python train.py --n_layer=20 --d_model=448 --n_head=7 --n_kv_head=7 --head_dim=64 --d_mlp=1792 --vocab_size=17440 --activation="quick_gelu" --norm="layernorm" --norm_place="pre" --norm_eps=1e-05 --positions="rope" --rope_base=10000.0 --rope_fraction=0.25 --qk_norm=false --attn_scale=0.125 --bias="all" --tie_embeddings=false --parallel_block=true --init="normal" --init_std_qkv=0.0208 --init_std_o=0.00329 --init_std_up=0.0208 --init_std_down=0.00329 --optimizer="muon_variant" --lr=0.0126 --lr_mult_o=1.21 --beta1=0.93 --lr_head=0.00641 --grad_clip=2.0 --warmup_steps=200 --schedule="wsd" --decay_fraction=0.758 --decay_shape="sqrt" --final_lr_fraction=0.0 --batch_tokens=131072 --seq_len=2048 --doc_mask=true --train_tokens=857600000 --steps=6543 --dataset="wikipedia_en"
MLP neurons of a small language model. Each row is named by its layer, matrix (up: input weights) and neuron, and shows model dimensions 256-351. Each number is 200 + 20 x the weight over its row's rms, rounded and kept within 0 to 999.
After each neuron's rows, "fires in" lists the words (lower case) most often at its 100 highest values on Wikipedia text that the model never trained on. A number after a token or word is its count.

L15.up779,176,206,166,144,190,207,197,190,224,209,186,196,234,212,209,200,172,269,184,182,248,207,178,191,185,183,216,193,204,218,201,190,216,198,144,147,219,201,190,220,177,194,206,220,212,197,190,210,191,220,194,176,183,202,155,202,216,241,231,182,220,196,181,240,271,201,235,213,226,198,182,218,172,178,210,210,183,198,230,201,186,217,209,198,195,186,193,172,225,240,191,170,195,191,170,193
fires in: "to" 43, "would" 16, "not" 10, "could" 8, "will" 5

L3.up115,202,216,205,200,151,233,216,193,170,195,169,179,195,203,210,194,186,192,182,188,172,190,199,191,164,211,184,193,190,253,213,193,192,162,198,192,207,223,177,170,236,195,215,198,198,218,208,195,218,194,208,226,202,224,207,217,192,204,169,191,226,211,209,234,195,213,174,205,183,196,207,239,196,195,156,132,165,222,190,229,194,204,163,193,174,186,204,223,205,174,200,209,195,269,208,208
fires in: "they" 33, "she" 25, "who" 8, "there" 6, "with" 5, "he" 5

L3.up326,190,209,214,209,175,200,206,197,202,234,211,170,210,236,232,197,186,230,207,212,212,193,183,186,227,241,206,197,221,196,175,163,198,196,194,189,192,206,230,210,251,230,227,195,200,164,193,229,177,206,238,168,234,185,195,193,232,168,189,209,205,188,173,180,169,242,189,212,205,214,176,220,185,230,217,208,189,196,162,226,179,228,221,239,167,208,206,203,234,206,179,200,233,209,213,225
fires in: "de" 27, "of" 18, "van" 10, "deaf" 6, "di" 4

L3.up856,169,206,194,188,223,184,201,197,233,188,234,202,223,188,202,180,213,213,192,158,188,191,214,199,213,203,233,184,185,199,183,221,203,216,197,190,205,193,174,212,223,234,198,199,203,189,169,207,218,174,238,189,211,195,185,192,219,203,172,218,234,198,180,207,174,189,197,180,224,179,208,188,245,211,198,203,206,205,186,187,157,230,192,168,212,204,218,186,210,189,177,219,199,197,206,207
fires in: "years" 17, "000" 16, "year" 15, "months" 10, "decades" 4

L3.up1051,234,179,187,206,222,219,207,208,199,210,205,202,190,183,212,180,207,193,197,186,210,182,214,217,207,200,194,191,184,176,240,201,162,205,229,205,175,187,216,230,214,193,212,202,216,185,161,150,201,175,227,211,208,184,213,204,208,177,208,188,207,221,209,191,224,219,232,210,161,218,195,200,188,211,184,201,173,190,193,207,237,210,159,232,224,227,176,231,191,173,168,234,204,174,188,222
fires in: "of" 56, "during" 13, "from" 8, "with" 8, "in" 6, "to" 4

L3.up1003,172,186,197,220,194,196,214,178,216,194,196,202,183,231,179,248,188,210,166,193,170,193,203,189,226,229,169,195,169,209,196,207,207,199,180,192,215,174,231,169,213,186,253,191,196,169,204,198,208,203,209,204,205,218,187,182,209,192,183,227,250,159,185,177,160,225,200,204,174,198,189,180,194,205,195,226,186,215,171,219,216,207,210,220,209,186,180,175,203,183,189,171,167,212,183,202
fires in: "of" 65, "than" 4, "rotation" 4

L3.up1206,214,181,181,202,188,231,227,137,206,183,155,220,186,201,168,190,196,194,205,172,203,207,260,213,209,190,232,218,184,211,214,210,186,218,187,198,150,188,203,240,200,229,178,213,183,233,146,185,238,211,185,206,201,178,193,204,202,154,194,191,215,224,186,215,221,178,212,181,155,191,183,228,198,177,208,198,173,185,192,194,225,192,178,234,191,186,221,179,195,189,209,222,174,202,192,229
fires in: "0" 99

L15.up1786,210,188,260,216,216,173,213,213,209,197,189,177,173,193,217,194,207,200,217,206,195,195,203,218,240,209,201,216,221,210,232,184,178,179,197,230,238,181,185,205,176,210,212,194,214,212,170,195,216,186,235,242,220,219,240,229,228,200,187,243,195,212,202,208,190,205,206,201,198,176,218,188,256,242,209,223,150,202,172,237,187,166,187,215,185,204,215,228,240,181,222,214,204,194,196,189
fires in: "in" 59, "of" 9, "over" 7, "for" 6, "by" 4

L3.up1252,197,196,200,161,201,205,228,202,201,200,213,203,205,216,195,194,193,218,207,201,211,193,178,206,220,204,208,201,190,223,194,186,220,183,222,225,216,203,174,202,210,192,185,208,201,225,186,205,207,212,191,191,207,218,194,207,235,195,223,175,194,174,203,211,225,231,221,227,181,190,157,213,182,215,222,216,201,201,235,198,203,215,241,183,190,215,198,170,185,213,198,241,238,187,234,173
fires in: "to" 72, "of" 7

L4.up190,196,235,209,204,197,195,216,182,219,151,162,203,203,156,179,193,232,198,200,198,198,200,193,200,236,208,164,204,197,251,194,194,195,196,220,177,233,227,212,203,178,192,189,202,161,184,195,212,201,179,228,190,173,221,216,190,184,216,208,216,212,202,190,186,204,226,177,201,216,241,188,166,248,187,218,171,197,228,197,237,191,212,187,194,193,250,210,208,202,209,199,207,162,203,160,211
fires in: "on" 29, "into" 9, "of" 9, "in" 7

L3.up951,162,224,216,184,238,196,226,182,194,220,159,164,189,219,195,222,207,203,187,224,188,210,190,201,184,199,234,208,213,209,169,182,206,153,207,201,208,206,180,227,194,218,234,177,211,218,198,243,184,202,214,190,235,203,197,193,193,153,194,209,193,191,227,227,182,212,225,178,180,179,203,208,191,188,215,193,183,165,174,189,231,172,202,214,177,199,226,196,231,217,211,203,223,210,224,207
fires in: "10" 30, "11" 21, "100" 6, "14th" 6, "12" 5

L3.up1381,218,195,205,196,205,204,191,152,183,224,206,189,206,199,189,221,198,202,179,193,176,178,175,206,225,187,221,198,226,214,185,216,202,176,236,204,206,201,206,196,202,209,230,206,175,205,219,212,188,225,213,187,208,189,190,195,177,180,242,181,218,187,194,187,187,186,173,200,159,232,149,224,181,215,241,237,206,127,219,195,241,188,229,197,234,223,235,219,185,188,256,192,263,218,230,193
fires in: "11" 29, "12" 19, "10" 16, "13" 11

L3.up1640,224,206,208,197,200,211,212,202,179,206,226,214,209,211,229,256,195,213,224,197,221,170,193,205,205,200,237,199,231,200,217,181,194,190,195,209,170,224,254,203,179,199,182,203,177,233,211,144,221,197,158,209,190,197,211,234,198,218,187,196,206,194,225,200,253,207,201,207,187,193,204,167,176,210,208,203,199,225,191,221,210,210,183,202,183,242,200,199,243,185,206,240,180,176,209,178
fires in: "on" 32, "for" 12, "about" 9, "in" 7, "over" 7, "to" 6

L4.up212,234,218,170,202,205,190,222,212,174,196,186,230,222,202,223,230,211,175,182,220,205,182,194,177,170,189,202,205,189,194,210,180,223,212,215,209,207,195,236,190,247,212,204,211,196,176,208,201,220,185,190,191,219,218,211,227,192,188,218,163,180,220,213,190,223,192,210,175,194,160,215,187,181,189,223,162,172,216,183,193,204,213,202,195,215,193,182,227,207,209,205,222,220,222,192,234
fires in: "of" 44, "in" 18, "for" 11, "on" 4, "s" 4

L3.up1659,224,179,198,199,217,202,201,201,220,214,166,201,174,208,211,220,182,209,158,189,238,181,199,215,216,190,186,200,192,216,207,174,227,221,189,216,181,195,213,206,204,172,202,180,198,187,187,191,188,216,210,224,175,191,211,216,199,190,209,199,223,195,219,182,201,199,193,184,159,190,191,203,169,191,182,191,172,214,192,201,200,208,163,205,227,182,199,227,206,173,222,215,210,231,248,216
fires in: "to" 44, "of" 39, "in" 11

L3.up796,176,213,214,206,204,181,199,203,202,182,189,191,191,213,188,242,233,228,195,196,207,204,204,189,167,154,183,190,204,208,227,217,202,232,239,187,209,169,215,196,171,188,210,196,238,197,172,189,233,240,212,223,220,188,211,196,199,214,234,212,161,215,182,220,214,203,192,222,217,196,145,186,204,204,186,232,163,213,192,200,210,224,182,182,193,186,190,190,193,215,183,233,189,182,181,234
fires in: "to" 42, "with" 17, "of" 12, "on" 6

L3.up0,202,213,209,217,222,167,193,200,175,218,227,171,160,203,229,207,244,192,186,244,201,184,181,234,189,157,177,190,204,198,206,227,243,212,176,215,199,192,185,176,195,184,196,190,198,190,223,238,219,181,169,205,165,183,225,200,173,225,231,217,182,226,189,230,173,198,197,227,233,209,154,176,213,172,195,198,243,201,194,185,204,183,215,189,199,210,189,184,225,225,184,217,187,235,198,214
fires in: "of" 81

L3.up1719,207,205,189,199,199,202,176,191,237,213,228,166,201,203,167,178,226,203,183,193,184,233,209,195,185,232,188,170,205,195,186,211,220,185,193,228,196,196,204,174,199,184,200,220,187,208,189,244,195,240,203,212,212,176,215,190,230,164,203,182,203,196,233,219,230,191,218,220,174,157,168,214,199,178,224,222,133,169,177,163,222,175,183,224,176,191,229,196,222,204,182,236,189,177,185,232
fires in: "0" 86, "10" 11

L3.up42,195,206,162,183,159,184,218,222,195,223,175,173,191,207,188,209,181,191,139,213,202,177,201,212,193,216,190,193,196,229,190,190,199,179,180,206,164,176,178,216,225,196,166,226,190,233,168,179,203,226,218,256,195,202,184,179,197,213,168,185,212,251,196,214,180,194,212,200,196,187,178,211,182,180,243,211,192,193,171,209,206,207,210,180,180,163,198,184,202,197,216,208,230,251,186,205
fires in: "0" 90

L15.up1229,171,221,245,221,238,218,206,173,199,204,196,209,212,195,203,211,230,220,177,199,206,211,239,244,220,208,187,181,168,225,213,182,222,193,195,210,241,203,237,206,194,209,172,245,217,168,179,200,202,192,185,188,214,207,242,214,226,241,187,227,210,191,187,195,183,192,213,223,213,193,176,223,204,197,204,220,187,220,205,208,216,161,223,202,193,241,200,211,204,200,193,234,182,253,187,184
fires in: "in" 25, "on" 15, "by" 13, "from" 10, "of" 6

L3.up582,202,214,171,150,199,210,176,215,207,194,196,207,194,176,208,225,203,208,214,181,178,198,182,205,207,179,186,196,224,222,183,195,218,193,182,177,202,231,198,219,194,165,151,218,158,191,188,215,169,189,198,170,208,217,232,194,193,195,201,189,230,213,234,170,206,221,211,202,181,174,176,207,198,221,224,227,195,214,223,182,198,223,171,179,186,212,182,187,205,185,207,236,207,167,204,188
fires in: "of" 60, "to" 17, "into" 4

L3.up1319,247,216,209,191,202,182,211,226,194,217,187,195,219,218,211,204,178,194,199,176,214,160,189,269,217,164,207,201,217,199,185,208,212,191,193,219,190,158,198,200,190,147,218,189,197,192,228,187,204,203,214,216,188,185,205,224,189,193,211,189,215,214,221,206,211,190,205,199,208,212,173,196,186,188,192,225,176,206,214,206,219,218,195,196,218,176,178,204,183,189,192,176,179,178,176,217
fires in: "such" 35, "awards" 7, "to" 4, "with" 4, "is" 4

L15.up1008,182,209,225,174,189,182,192,171,195,167,202,191,228,173,171,193,208,207,220,215,240,177,199,170,221,217,220,246,204,183,163,191,159,224,187,168,177,185,189,166,201,188,202,191,205,184,209,189,248,163,196,212,165,206,201,207,193,212,201,180,198,188,219,231,215,175,232,186,158,228,205,196,182,180,218,258,213,143,178,217,225,178,212,210,193,176,193,163,213,213,167,158,182,217,219,187
fires in: "an" 94

L3.up1259,186,200,219,213,193,213,189,194,212,233,182,204,221,233,197,204,217,184,198,202,163,170,202,185,193,181,216,207,193,199,193,214,216,206,250,224,178,166,220,201,212,183,180,212,211,202,176,203,241,187,188,216,184,226,222,239,185,181,197,201,204,242,228,231,198,195,183,200,199,188,221,184,205,211,196,223,188,203,200,201,212,203,193,210,183,214,178,223,232,212,199,210,207,211,186,205
fires in: "race" 24, "racing" 12, "motorsports" 6, "sports" 5, "protomers" 4

L3.up26,217,188,227,187,204,175,218,159,179,216,206,192,218,215,208,215,191,203,210,196,182,196,200,207,179,186,234,185,207,198,163,193,193,182,232,188,240,222,225,190,221,222,180,188,163,204,200,192,194,233,206,184,205,193,216,196,191,182,226,172,196,169,219,220,219,186,213,228,152,226,196,223,215,199,222,204,185,155,176,172,213,195,233,202,206,226,255,209,222,174,230,200,290,197,205,208
fires in: "12" 31, "11" 26, "13" 15, "10" 13

L4.up1431,213,239,183,201,238,177,235,187,198,222,220,187,196,222,202,210,178,213,211,193,201,210,216,178,206,193,195,236,171,180,205,196,209,198,224,210,198,250,211,202,198,203,176,180,191,161,216,192,227,196,201,201,191,163,185,189,185,209,195,214,198,191,213,192,176,194,202,194,247,226,134,153,204,198,168,178,215,205,191,189,222,178,175,198,192,220,203,173,188,197,207,236,204,225,207,192
fires in: "of" 60, "guest" 4, "count" 4

L3.up1714,184,179,199,192,186,197,221,179,185,195,193,216,193,211,195,203,159,212,188,217,201,200,242,223,167,205,174,204,186,193,190,194,252,203,173,188,200,192,200,166,172,185,215,201,189,200,190,217,226,215,210,221,200,208,194,203,187,242,208,167,151,161,178,241,185,187,213,202,239,192,162,195,231,189,175,202,176,173,234,201,226,193,188,169,167,204,178,183,209,210,195,199,212,191,177,228
fires in: "of" 31, "to" 14, "two" 11, "combined" 10, "black" 5, "involved" 4

L3.up964,174,195,196,233,176,213,215,188,197,186,232,206,196,214,173,212,199,199,198,178,196,211,215,196,176,233,163,223,185,230,205,227,213,202,227,239,243,182,187,209,199,258,219,227,227,226,212,206,199,185,231,196,219,218,162,210,167,171,199,226,204,228,217,187,158,217,206,164,201,174,206,187,183,180,193,241,177,176,209,219,219,190,166,211,228,194,184,207,179,213,191,228,171,176,212,196
fires in: "v" 15, "of" 14, "followed" 9, "with" 8, "loss" 6, "to" 4

L3.up931,203,201,212,199,191,187,226,194,192,174,231,185,175,223,217,176,200,193,182,202,220,173,178,231,204,221,224,211,181,169,164,190,203,215,179,186,182,191,189,208,199,204,217,231,184,167,214,210,242,189,196,219,230,190,217,212,169,195,163,196,214,210,235,197,145,199,197,205,235,193,200,189,244,183,192,197,228,207,173,204,230,245,208,224,212,195,222,228,212,175,192,192,173,195,221,179
fires in: "years" 34, "days" 14, "year" 11, "months" 10, "month" 4, "hours" 4

L15.up1700,187,205,204,173,209,176,197,205,195,174,214,192,201,200,195,216,246,195,193,208,185,192,216,179,216,222,216,211,181,200,183,196,180,188,183,210,187,212,242,231,211,217,172,213,213,187,211,191,205,228,222,188,219,194,231,214,198,221,224,202,189,199,184,213,229,193,196,199,197,200,197,234,191,220,201,186,164,196,214,222,197,230,211,183,199,222,187,212,219,189,218,223,177,200,221,192
fires in: "in" 23, "on" 23, "the" 10, "of" 5, "s" 4

L4.up208,209,196,183,171,194,192,211,198,217,192,190,196,223,215,227,221,202,183,201,178,186,191,196,198,240,210,190,201,206,203,169,213,173,184,217,195,204,172,168,222,213,194,209,168,233,173,202,202,212,162,222,172,179,204,213,224,177,192,216,209,217,229,228,201,161,218,244,198,182,197,202,194,175,173,200,198,175,176,201,167,219,216,210,195,183,177,207,202,241,161,216,192,188,217,204,211
fires in: "of" 53, "978" 6, "ll" 5, "lead" 5

L3.up82,180,194,223,165,216,186,199,207,192,222,183,206,226,197,169,231,197,232,200,220,192,206,197,233,192,188,168,212,214,200,201,211,243,191,193,175,206,160,189,164,193,176,214,187,230,209,232,254,222,211,207,211,196,178,203,215,182,224,215,200,186,220,172,208,172,185,194,170,226,198,167,185,204,198,187,221,195,193,167,209,245,214,223,221,200,178,177,210,183,240,178,195,192,199,154,222
fires in: "of" 50, "with" 28, "to" 9, "from" 4, "by" 4

L15.up1750,202,227,202,187,179,223,184,222,188,184,237,183,202,182,192,194,202,210,211,227,239,192,198,152,224,177,182,215,215,218,204,182,216,187,206,169,192,152,170,187,211,236,227,185,212,143,193,215,202,179,149,215,192,221,200,229,227,198,205,233,202,225,172,242,215,184,166,201,171,197,204,185,195,202,219,223,189,158,167,186,219,203,223,207,166,196,210,200,203,208,199,186,191,170,196,172
fires in: "an" 90

L3.up538,191,221,202,216,243,191,163,172,194,213,202,210,202,192,217,209,183,188,220,196,211,215,216,186,194,227,228,207,215,218,178,239,190,193,210,180,212,198,219,210,189,207,216,236,192,209,220,194,202,198,224,181,216,200,190,196,201,173,199,167,204,172,206,195,222,197,218,232,188,192,197,226,219,183,203,203,186,171,148,173,203,180,218,181,234,227,234,188,200,228,197,232,231,162,200,182
fires in: "11" 30, "12" 24, "10" 8, "13" 5

L4.up373,194,200,196,181,203,169,198,154,229,169,261,212,226,177,190,187,229,203,200,155,231,202,242,196,224,195,207,220,170,200,203,226,201,210,182,211,194,199,192,198,192,184,227,203,218,196,166,165,226,182,209,197,182,194,188,201,204,191,162,190,219,163,219,182,167,208,195,160,228,175,194,178,198,188,151,206,206,183,200,214,204,201,186,202,233,194,191,223,182,217,204,213,205,185,210,214
fires in: "years" 15, "days" 14, "club" 13, "website" 9, "months" 7

L3.up123,209,212,198,226,188,178,187,174,203,220,183,213,214,191,186,154,188,213,181,193,212,226,195,191,231,209,210,202,212,230,207,234,208,186,228,202,202,191,210,195,211,195,164,214,206,216,186,212,212,176,176,226,185,182,182,223,192,197,199,181,212,191,214,200,188,174,188,175,214,159,215,182,187,197,211,192,202,207,206,218,224,154,220,193,216,201,143,176,192,202,224,187,213,224,165,212
fires in: "racing" 11, "motorsports" 10, "or" 10, "awards" 9, "records" 9, "february" 9

L4.up488,176,179,154,195,190,197,231,196,196,171,194,198,207,203,179,224,207,199,220,185,193,197,221,199,216,204,180,210,168,205,234,175,194,196,210,163,202,205,181,177,206,207,163,182,203,214,173,198,205,173,193,174,172,174,203,202,205,189,229,189,173,197,198,192,206,187,207,226,205,221,197,186,227,165,193,212,252,200,184,201,200,217,179,211,194,216,181,202,222,219,169,190,206,186,209,183
fires in: "0" 88, "points" 5

L3.up458,175,239,209,233,179,200,243,185,208,169,183,214,211,202,224,205,232,187,197,227,192,229,166,174,203,211,212,201,191,197,229,238,197,179,180,233,211,176,195,202,189,202,199,232,200,230,198,193,213,202,225,193,177,195,202,195,203,228,198,227,197,244,212,203,204,197,190,164,225,213,204,195,174,191,197,156,184,217,203,185,184,206,208,184,205,207,227,212,196,186,199,173,206,241,191,205
fires in: "with" 85

L15.up1262,197,220,188,169,228,245,208,208,200,174,205,182,188,199,198,222,192,216,180,199,215,185,232,162,226,187,212,184,193,194,167,198,215,206,190,195,186,194,184,188,222,200,218,218,216,181,194,201,192,193,209,233,169,220,215,227,169,204,227,175,177,192,226,205,169,235,214,202,178,217,200,232,199,171,196,217,167,170,195,202,214,193,218,193,193,180,215,182,172,199,194,186,202,216,174,192
fires in: "an" 82

L3.up1549,206,201,198,231,197,193,218,211,209,234,183,174,197,198,219,205,188,209,199,196,199,193,144,201,218,189,246,218,199,183,201,208,209,192,183,191,228,170,176,226,197,250,204,184,198,192,215,208,219,221,228,186,191,196,169,208,218,167,235,166,203,212,225,229,166,166,196,226,189,235,153,189,168,221,196,237,164,227,178,212,223,179,208,185,203,245,188,201,207,188,227,203,247,215,241,195
fires in: "11" 57, "116" 5, "10" 4

L4.up750,228,206,196,224,173,207,225,188,213,183,209,177,208,216,185,205,190,178,214,199,205,150,218,212,193,206,219,184,200,203,169,213,178,191,153,202,206,209,206,227,230,202,181,214,194,179,191,186,243,196,223,168,179,219,194,187,175,162,205,189,228,188,221,182,195,189,188,197,180,185,175,174,215,200,192,214,204,191,173,185,205,175,226,186,204,208,209,197,193,203,205,200,202,193,222,171
fires in: "21" 13, "2011" 11, "11" 11, "2021" 9, "2013" 7

L3.up152,254,192,218,198,202,237,214,200,252,197,190,190,197,236,219,177,190,196,188,176,202,167,212,218,224,211,207,163,190,198,210,203,189,193,206,220,197,202,201,216,199,178,212,199,227,225,195,203,191,199,232,208,206,184,182,217,205,139,240,199,221,223,194,214,192,237,214,239,183,206,206,202,182,201,227,207,180,198,218,187,229,243,171,199,200,243,223,227,198,183,231,190,203,211,219,187
fires in: "to" 24, "vice" 10, "in" 8, "of" 8, "candidates" 5

L15.up939,228,201,224,174,201,222,181,176,199,197,194,189,169,203,194,204,227,202,163,187,202,204,227,180,236,170,203,195,201,203,162,181,160,200,185,192,161,209,187,188,157,237,185,205,210,188,161,196,193,192,213,191,203,207,202,221,225,222,212,192,214,177,209,151,214,158,197,197,200,222,222,157,178,207,196,209,194,163,208,200,198,197,218,198,153,204,193,190,174,181,203,148,184,222,192,209
fires in: "an" 91

L3.up1667,239,123,184,214,164,194,163,162,196,191,227,200,194,186,226,216,225,173,152,198,193,172,182,202,193,190,197,182,189,274,186,233,222,217,185,188,203,227,217,188,224,219,196,186,201,209,195,228,201,212,189,219,218,194,190,206,239,175,181,165,248,278,171,189,193,212,234,203,178,176,196,186,195,167,211,170,168,207,178,213,199,205,183,198,215,195,187,192,194,195,243,205,194,208,172,199
fires in: "0" 76

L3.up1128,220,199,184,202,200,239,195,197,215,226,229,188,211,194,207,190,219,199,175,206,207,205,196,204,209,251,205,233,187,214,178,227,241,205,218,176,231,218,229,199,172,183,204,214,200,225,202,193,185,185,199,197,183,227,169,218,197,191,199,170,220,189,245,202,214,182,204,187,209,183,203,241,182,213,232,211,210,189,216,183,219,180,228,211,213,201,223,183,191,237,214,238,242,214,189,197
fires in: "award" 25, "cup" 15, "graduated" 6, "to" 4

L3.up339,177,200,231,162,201,203,185,173,225,211,227,196,191,198,205,207,219,186,218,194,226,207,183,226,202,182,182,225,171,200,192,199,218,212,179,237,169,221,185,178,177,157,148,201,191,239,205,196,221,155,205,199,216,173,197,188,192,217,163,175,176,184,163,216,181,212,176,192,199,218,187,198,183,181,179,230,190,196,201,172,176,192,184,190,197,205,211,220,192,196,189,229,130,207,188,210
fires in: "2019" 28, "2025" 15, "2009" 10, "2026" 6, "2018" 6, "2024" 5

L3.up638,174,188,226,205,171,185,224,187,212,202,209,167,208,235,217,225,201,186,208,145,179,168,202,198,214,158,158,184,213,232,193,177,206,208,197,179,227,144,217,226,161,213,200,205,240,191,213,213,236,178,221,180,223,199,202,247,194,173,178,197,175,176,196,179,221,219,254,233,216,188,168,211,188,199,189,244,182,212,240,188,187,228,202,129,230,193,212,195,187,228,188,208,227,185,211,235
fires in: "of" 53, "and" 8, "to" 8, "is" 6

L3.up679,180,198,187,219,211,200,209,220,207,180,225,203,187,217,167,198,191,196,212,175,194,183,222,197,189,197,213,184,146,164,169,178,171,235,188,186,190,185,199,215,195,225,224,197,200,176,196,188,202,212,204,219,224,193,196,171,205,192,182,207,161,177,215,183,225,205,180,195,211,188,191,164,199,226,180,219,223,211,168,224,164,182,203,204,224,197,219,231,238,245,179,216,196,194,192,216
fires in: "game" 17, "days" 11, "games" 10, "hours" 9, "months" 7

L4.up1389,165,191,196,212,229,203,198,200,223,235,200,217,220,206,229,193,203,206,198,195,195,199,198,197,175,196,199,174,179,193,183,207,211,169,248,210,187,195,212,184,204,204,183,239,183,203,186,185,221,229,198,213,214,208,170,196,214,169,204,191,233,195,216,201,212,167,172,215,234,161,211,226,225,231,198,167,197,212,243,228,239,208,187,213,176,211,203,187,221,182,202,210,209,195,203,202
fires in: "university" 13, "records" 10, "racing" 8, "olympic" 7, "open" 6, "world" 6

L3.up723,198,183,217,211,182,196,201,170,228,219,218,196,163,226,188,220,186,220,194,192,194,199,197,207,210,210,170,215,201,197,198,152,217,156,158,218,187,207,210,190,188,192,226,223,214,215,206,216,216,204,190,243,232,197,208,224,219,186,197,208,208,203,201,236,195,244,195,216,189,201,165,222,206,181,212,213,181,185,206,212,233,210,224,213,178,224,252,203,220,157,186,199,201,200,180,192
fires in: "of" 44, "by" 15, "1950" 5

L15.up205,187,227,208,207,203,211,225,234,234,190,235,205,210,211,201,204,197,227,187,215,214,217,214,193,203,171,204,250,181,232,202,222,214,216,178,209,173,200,212,197,222,211,200,197,222,162,209,203,207,156,228,175,204,206,198,184,199,218,219,185,182,225,204,184,203,203,226,225,161,187,193,199,192,194,201,236,218,187,212,221,181,146,216,198,222,199,228,173,198,206,184,198,188,216,176,192
fires in: "an" 62

L3.up1664,174,212,217,172,182,171,252,204,210,221,245,173,200,215,220,201,211,205,200,204,186,194,171,221,163,218,189,220,169,210,210,182,220,192,180,223,181,235,214,186,211,210,207,203,197,193,152,210,203,191,194,179,216,210,203,199,194,214,196,194,180,215,212,200,204,191,196,211,194,203,230,199,181,200,210,180,168,188,190,172,163,190,258,223,207,223,203,212,212,184,183,198,175,220,203,202
fires in: "of" 24, "according" 12, "in" 6, "2007" 4, "2024" 4, "2009" 4

L3.up388,207,181,159,190,162,200,201,189,213,199,196,215,177,187,213,211,195,229,221,173,192,208,193,189,202,188,175,186,198,197,229,222,205,188,178,224,208,222,213,204,219,190,200,190,195,208,195,216,212,205,202,197,191,167,228,204,210,167,213,187,232,216,205,191,200,181,201,227,170,213,206,185,216,180,204,193,173,201,181,234,196,190,172,185,206,192,168,203,229,172,159,204,198,184,189,206
fires in: "0" 49, "1" 10, "15" 8, "10" 4, "16" 4

L4.up773,194,198,210,190,247,185,226,232,210,223,209,203,184,217,152,240,212,182,198,204,173,227,202,210,204,179,197,211,202,202,184,178,214,244,192,164,221,181,188,187,200,165,239,182,201,160,186,213,227,215,208,207,189,199,207,204,193,211,198,216,173,192,246,191,215,213,178,174,224,229,160,177,188,212,187,199,199,196,164,210,195,205,202,195,210,207,180,201,201,233,206,211,132,222,207,208
fires in: "of" 83

L3.up176,208,197,230,190,194,177,239,173,196,193,194,184,198,183,233,210,207,184,193,220,187,176,176,199,180,231,203,214,206,178,191,232,202,198,235,206,209,226,200,196,207,224,200,200,140,229,181,208,222,191,199,146,208,218,227,204,234,155,217,184,206,182,213,187,211,197,198,190,151,180,214,216,190,219,227,203,189,180,124,175,194,222,207,173,228,237,242,176,204,182,195,205,206,195,242,234
fires in: "21" 31, "11" 28, "10" 8

L4.up664,195,170,195,248,221,154,214,167,224,218,221,176,160,208,180,200,211,207,186,194,186,210,189,209,190,203,207,197,178,208,171,221,195,187,218,199,214,233,218,192,193,207,209,175,186,213,197,221,187,205,222,203,213,153,202,233,183,189,194,159,179,169,213,205,184,156,202,216,195,258,199,233,190,196,235,208,193,174,165,173,214,168,208,218,195,225,204,206,216,175,202,214,267,227,205,218
fires in: "11" 31, "12" 26, "10" 13, "100" 5

L3.up959,195,207,217,183,176,231,216,198,192,176,180,230,193,198,227,216,176,217,208,161,211,176,176,197,171,200,195,185,179,206,199,190,158,185,199,189,189,194,213,193,242,199,210,205,237,181,195,196,219,201,206,197,225,238,247,192,215,193,200,182,199,198,217,199,224,198,240,224,197,205,187,212,194,216,189,222,179,207,232,205,215,239,186,212,207,182,214,203,206,177,198,218,211,169,230,182
fires in: "to" 32, "of" 24, "continues" 6, "full" 5

L4.up961,198,160,163,194,202,208,200,190,230,222,184,187,207,240,159,216,158,216,200,186,180,188,199,251,231,207,242,195,194,178,170,207,208,191,174,229,208,192,189,190,212,197,198,200,205,177,194,208,206,196,213,211,192,204,209,185,186,173,204,237,224,229,198,179,196,205,207,237,164,193,201,183,185,204,199,201,191,162,175,181,208,206,183,228,196,196,236,202,217,161,184,219,157,193,194,199
fires in: "t" 25, "not" 18, "of" 17, "never" 8, "i" 6, "than" 4

L4.up300,236,184,183,190,228,176,203,227,218,169,215,170,220,213,212,222,183,206,180,210,205,181,187,188,216,214,238,163,229,170,197,180,203,209,179,217,181,220,232,229,213,193,184,163,193,207,204,186,224,164,182,175,203,201,210,228,193,192,165,191,199,256,208,195,220,216,220,200,195,211,168,170,189,213,224,178,148,218,197,213,210,206,187,186,198,197,204,172,248,170,200,200,225,208,188,206
fires in: "in" 18, "on" 16, "of" 13, "about" 12, "to" 7